{
  "num_attention_heads": 5,
  "head_dim": 128,
  "vocab_size": 32000,
  "norm_eps": 1e-05,
  "parallel_block": false,
  "weight_decay": 0.0,
  "final_lr_fraction": 0.1
}
MLP neurons of a small language model. Each row is named by its layer, matrix (up: input weights; down: output weights) and neuron, and shows model dimensions 0-191. Each number is 500 + 40 x the weight over its row's rms, rounded and kept within 0 to 999. Numbers have three digits each.
Before each neuron's rows is what it responds to, as a language model described it from the Wikipedia text at the highest values.

Description: Table cell number starts. The first token of a number right after a pipe in Wikipedia tables (climate data, election results, athletics), e.g. | 2|3.9, | −1|2.8, | 1|7.1.
L3.up2470:536488547501503476490556576507480497478483560498487489468475505477522478522559549502499419532499549597471521486509511478500487496498494487424475521518511550516466489480449524498548564508537484539474567441537459589523534503581465482466565508527474534585491493469491544508571549576535541495534488566460454522464502491494539502505483484494506503568525521488494442579520478482520466457451533528561514455511505543518557502547500487489497593414515500517383467530524497559507535496508481508460527431493489465533456567510537469481439496559488457445587468470483533436504476532481565535
L3.down2470:556506495442486487490469508515427585507455605490575519463560474507494448535494516510434458608501503478521531408545576543480514485460503517559458526461507458522495441486484516440510523492505427477525497526500468546482548473456490500525464428504446554549462514441480485469531435593484473485495555474516465504487485581557525482503520510492493465526553419467465513530551489606517502504509427547454509414510578483463527544497502521520497440434445464471514490499517515553492544503498524426473516471500535450433460545444539509491495463503489487517480469458473521526465496505522477457

Description: Split-word first fragment. First one- or two-letter piece of a word split into several tokens, often a rare noun or name, such as ma in madrasas, b in blinatumomab, go in gobies.
L3.up2067:418586475404568556486537559510489435526521448494447472476451478496430418473451484477541481572467526468524571554453468467568458508541504450533467501476464467509565439468514557509528519481501514464467519583496507460510490528498527507470509536506454531459482518504553526481447539550594496495540498502570485529577472571525499516458470509533528490409487496455508446498568469508511513468524490487438444502494506510470437451560455473480507498531536566495405553503469509476525507503466481492516537447432467552551543550401484481492415519498516443463513461481532518528526477497585519448
L3.down2067:512449543573505505509478447534505522543506472501503484528519542504564567524480487447535494561552437502505479539545506614462492557508474517523514483486523497514503483492506501517560466488529564475580573481520518496436498457519518483490516480462545526478499518479471507558554483487522523506523539538578529532486509533491563447527585462477521492511540577537498503510553481513563508516576480492547505470532488567511572457457502487464523525516518518439552494520544531541539522454517474488582464552514465481571511532515554475472534490498532497477472501486566499565530526595475459531

Description: Office or role phrases. Tokens inside phrases naming a person's post or role in biographies, e.g. "the" after served as, sits on the, member of the.
L4.up793:497530513537514567505492547518444483487474461473493480499484545510485463385568495537488383548524475500446491515486496464528512542494519477495535530465484470507495540527496534497432582561490479485513476495488503524531526498547525531473514512443538459517519570571515476497566475484478491501474538469480582506464408512484465515486514480434532436499555554473553491565510532579491528537507544444512596443459501519472515404501477510459561472488546422463511517495501507450509485469484515529529520460497478507488511578528510501493517471536550518500613481466518556498413533496481484471
L4.down793:545499487522562417444493540533444536542472467480441526453491480519447520454460559545468458503491595530522540486494510433488540406475627472521483442519539523574461524510554469480602549467487512463518490447505521612468492490417459477488539476485450487495517462546531460548448436459449403467546475624474464499408483594393532546493524538498462527531469500471546455490452524547408499484519555419474523504467596451499557467540495438459497495485452463447535450524532483535560561471482552484401496553562497478457473529463520535482505534509465539552537474491514606535481539504482508462

Description: Before a coming quantity. Tokens just before a number is expected: measure nouns like height, crowd or audience before "of N", "ranges", and table pipes between numbers.
L4.up1256:512504498444531504501517497489526458550467509495429458503467503501464500473559565459568505515532560507490513546488537490429441434453444592401495507483556518535470622512589478485450540532524528488503572422485516556484500459482471433487497530423487557466475513515478541498507556538497487486512557528445445486535460546532448486452506511518512408525524541468570514494502495512572472445549451410491497436506607464475437472557525471427498501414526456437497512593526492484518462527534525448510504502547515505556491483489467505510448473529546479468503534489526478463572443521461486484
L4.down1256:480529511490483521493459446540474586507522457550447565522512493516507613477466551519551446517527554464417481564458506455468456499492471452471483546589569439411554495486516528515539416516433573467542491462485487508504506544536464430566545432451475581528503529537484517501505478461548508571542523544557552499472467496531538473498419529531518485507514543480549546506511500431533470443516573547512460514504538496534543509547573535468488531511478616552461495476558548558538536529446478546486555476429495512523466487496508492479484520494472472479468547482464511452534484484428487514

Description: Mixed tokens, mostly table digits. Three unrelated groups: small numbers in table cells or lists (2, 5, Crew: 6), single capital letters inside initials or acronyms (T.E.B., SBEs), and verbs just after a subject (comes, closed, began).
L4.up1382:442547490480528488480420494539475413509477532519480479399490543536472504455513503533494449489509469587471476443568459456454522494495519485508567504524477541540571426461525516523562556458446504532456564536528496515524463494567519514485555478430584508490542466445528486515443474432496578465505495487442524471596497539504454501478363459495546443531495512536535475552449436572435497500511542459493514511487547450428546561420460557564494456470539570559489537607553499513502447568513516562482567577435544410485454529469390547578483478523481508530463536476462514484574486488475464488
L4.down1382:528543529536454496575513414464440552460548462529551491506514496396579536566443510517564542546461481465514512572510531499464525490521521484475473453533514386486462490556514578504487489513585393528441498490486539489430519530573563473485453528485489437500507462493490548452535469497544389441450420556450514448489473507474512490494500518472503422547521492420490481533498460490581484530424500486537553468509481490468468477500476505552516511518465400425499446486458485450559514482466517519550412484557529478525495462528573480440488564490467503439509477503546528478474536504561479450

Description: Phrase-opening function words. Words that open a noun phrase after a preposition, chiefly with, a, an, the right after for or with, as in "with an estimated", "for a few".
L2.up890:444574580515518554511475525559519539441561526496561512517517531514504537524513473446541545551524503512519543506442483450562541472516509562471479524502505546553509577473517498500539563534487501472492480497506534514480392397464517457505470466461555460482470542526499539517526578543495441494491485498476597535517430505474503505432431439560471476521491475446539476493500503565465490518502497491493543533544484539492506470412481524539467524507565483424552510485507470491518430511463465388518468494554466537529519518522537572439488468451525506537454485558527487478539523447439492544
L2.down890:460460440561480524453492586556485534501471563485452483486450547514456578451566432450498528465473504430514559525421528512456503403463523550497479523473517535585552499545516491503575515470467511484493531473530452474490478403533479429537489492471490524439463453494470491474506528495520467515473472554457458532522465429529546560547515538538463517479544513538580506530461473505489541571557472490492472549473493521490486475479515475536482583507490435459446512544475445482584435554524545461506563549517449520466574489409515512484443500491479446515447488478522450375462492570509537582

Description: Membership/role preposition slots. Function words right before an institution or role name in biographies, e.g. member of the, sits on, fellow of the, appointed as a; also table cells.
L2.up116:571520485479558552512553434473412485457454433550528479435472468470581542452511488416522513514540577506488529526517508507483565503439466410611523468500518460550488500456539519465490442532502540511502434470464431489543441532554547558434504554487466489503460440549499446539470438629401507532542478525567493463453503448504528458509528515517459484482452495420501508520485504631473447485520522480500505481542476492481474478550438523488527512514516530503527545476487497502524545604535514474439518560382446520422510528526516524489478524502519495464485534453501481582421491503452498489
L2.down116:532523458558491572476463541543517469543480496523563527481468490439468549510492535455488500500502412486499516500510530457484431539522566427569497467560417472452492471550519438492536528479439440488496447483488507489488535535459489552500546589548564536498501530543492506580543489538468507441514505543505494465422489597523607489525517518493477400483493493412521501436537589512436495538490459447547445481422508536445531479489520476515517585455569465456509432507499515595498511471474510479437562546491535520515527518453497549519516521432491507514517450540524498482435436564404493539

Description: Spelled-out quantity words. Spelled-out cardinal numbers and quantifiers such as three, six, several, usually before a counted noun or hyphen (three-dimensional, six years); sometimes former.
L3.up1947:561382469453494431546520488525516512470525504488458467485477459544495504494474515501438567592413481528542478477485507513470490550482514498496409473532508528514482597428480466511559455480515487461430473513531531481513465454472538380525425518515483514536480569444469454493461559480490472376509513490492519475470509492418457446489528538518447506480504500557534484495459471541479465543528551475509466457442481508579500573542525409508424501490499510470471481484487473415458536558542511526544519478540551565481464509486437580503448573507435544451540573575508438520523510518413475471
L3.down1947:436575500518476412457513539492499502529499464473540512546500516539529464570557534514549477492532493470495510488507503520495503457488502471514488486476488502546502525519534508472618515459538437464492526393458489467603493483527518541517480498550601489476424490527492496420473465497507522569507496516501549446406517474488505533503438476465473441459474539551571559495421437511504465564427517441511476407529545473517468505484512538497515504533520550552450540466503602559516486457488490485391520542480474524498431515465466488498632498497524573519459443559492501502496469458491539485

Description: Name completion at paragraph start. Second or later word pieces of a proper name that opens an article or paragraph, often repeating the title, such as Reckon-ing, Saler-nes, Potter-s Bar.
L2.up1219:494486515465526460497499477404458491494564612482444540452444485552389521449615558520457523469488546524487503526556473511469436558476541555473527584532495516506539493500459465498522548519528585482492504534564437479469533461454528423561436459542476486479512507471460486465425531458450475476517464453522452504517415632572518486481501461551454515434506532502490525485462465475530497502512492516509479522415518453520493441521475575399556543495515457499473526521511529521460479543574493496499489507458485506488571533501506447458530496525589506440501476493479570485536479522569491507
L2.down1219:468487531516518453476484496494564550534466496451424532519534543603446547545539527556530487487561459560504574501485549488464502482530552492529488508429501586512551458495566496479464482401516541448482467441493479595473522406525551416530514499507493435497495482531500495475439603530524466468499490478508454528549504541484527474428546565535484546495472535505515477504486440439540474557496551531502445510510491492545557471489466435438508473504526444498467500541504494576502548513508493489488504496524454516537524480519541497562557546482459483428536513534480579428512561587517536508

Description: Change-of-state verbs. Verbs of change, alteration or movement, often passive after was/were, such as altered, changed, reduced, moved, lost, returned, including word-final pieces like -ed and -ing.
L2.up2193:488489443530516499514609497548484557485578513477513424467479462525447537435463519532508480451439465506523454534473531460476445496487507418502415532548542479549556471532488528475521460495465446553488472526449526496459513571517503453568576518487527521451581492467592501543415515501488492437545538529425394447479540526530470488477430498509479437504467425490522567479484555509468441520486508484472555511428502467405392448498512526511520518538501545530478457563493517504470454486473571453564427455506508494511509513511477521540407554541541522487457570521500505493497472515406528449
L2.down2193:480552493498547515497612489529489623467513568515487477517489454464520543430548488472562402456465444520499427512478552542494455553558473460474481535465506452547499472482534505528526483479512465512506444497518477533475476544558519495550532493516548510396492507476532537574480505457534521531568507484444513460532512539534428504490489516490451486578443514467552531522480503486523451532488507461441518504480544518520426437503452531547528536515528631525500432516478541560490459489504545465571450530538484479581504518525465507509491536517502555468492602524497471527543496529563556503

Description: Compound first elements. Word-initial pieces and number words that open a hyphenated or multi-part term, such as one-year, single-lens, sub(sistence), Vice Premier.
L4.up4:474530555556545436443465464480548530480536461450518550498426467567489521523463477526482473496510463537468450461506458576485439512516474395496498486572527434471454501526578521488538465489471521513419470513491500455521525488429515493454520487486470483518490517509524493477497528504521466510447491522447598463506476531499505495497525460539492455521486512575529434467465455515506467587445518414565570508493523515463534551477505473453558480493475485485566481535507495428517467539518545538483517472513547508477525498473495500502431549503463457467517550464462505565491501492538563519
L4.down4:447497507442526504549534479518421485505503426539581503445445506480485522440514480468446505537437481488483460481559495538507508423505442585479547575486506546453457497519453480508527421444462395452469508500471626470460440507551506517498500466537531571535503535561481529499540487475527458465492450505508569518516458509505542497464409459470423448460473520485474561489423472502501522503475526483518562547472544448488516474473519486515531498485521527542535534505468470508496549485514507487492581521489484549529509526513485517500475460437469568482491525552521484515588467454534544494

Description: Upcoming institutional actor. Function words like the, a, by, of right before an organization or authority name, e.g. by the RIAA, to the police, Ministry of.
L3.up719:503461498444484469570560502456453437484518501479458506494448526546428481419542515479465481469501442464495504510497463474503494531475477412479509458580544524460507471489532515484511529485509429475557428489522475455517478537490530496447492473462454470449495468561502433531491505523421519557557514469500506502383492574506530550565475455439492499517507549485508521450433521570554462454482456508574492516595520507520482437483446518493501457492483460530500470440583512441556528433473519543489551445545526431503575481466477487457533551406594493565538520437549509471509541464556588484
L3.down719:541426440607553545542525568487507451591467506514466591550581488467449533477547460504434441483497456554495455517476478472494534516424561508481538395568459485511496558518455433545551474525442455493531506457510487501594572538453548427545571459538475514502539479457473460506506456467484456510479512512507490526526494530471473488503473514510511500530493437454574471457492421549504580451516421435512526456495562523462473477501417456466486566481479473436520491546476477536516478503491463551460499577533512511484503587507514502524473435532495511460462482515534489519481501471471480490

Description: Singular count words. The number one and singular distributive quantifiers, such as "1" in table cells and scores, "one" in "one of", "each", and "every".
L2.up2427:453494507533519482511563530499511550524622504514458534422459526563425432490450455501468478533406451488477477456498466497499515555453514489511451483501501510605547483454588591451486490420490476458496471487514544508546545480454477549451479424467515516445542500418530524478476551571458526481417499451375588419523466501439454489466445504465484486494572450540528524400513487483432500516511565513461543457486446512544594504479510369541446518415437524487470501471554542508452614559500546449478475547554573452507523547540485534516463473521496518422495456503537561580506481512442528500
L2.down2427:499478522397455417518524430471461529471539534431536451470440525500485498570486455532446513526569497551531492443469506534506516473546478527485431475449496462519490464410607457523518542449553471490462471466549547471553476424490484514509455505479468495542505560447469561447523483533497558493478577480507554451466457511507480490483499511471469516470431548575516436455539461488521446504536526473471502513489543578414487442482535523458499459530500511491457489525562560512500575585495506512498489498535502539513510492497491484534527407437464563463499548515523562515584460453510499498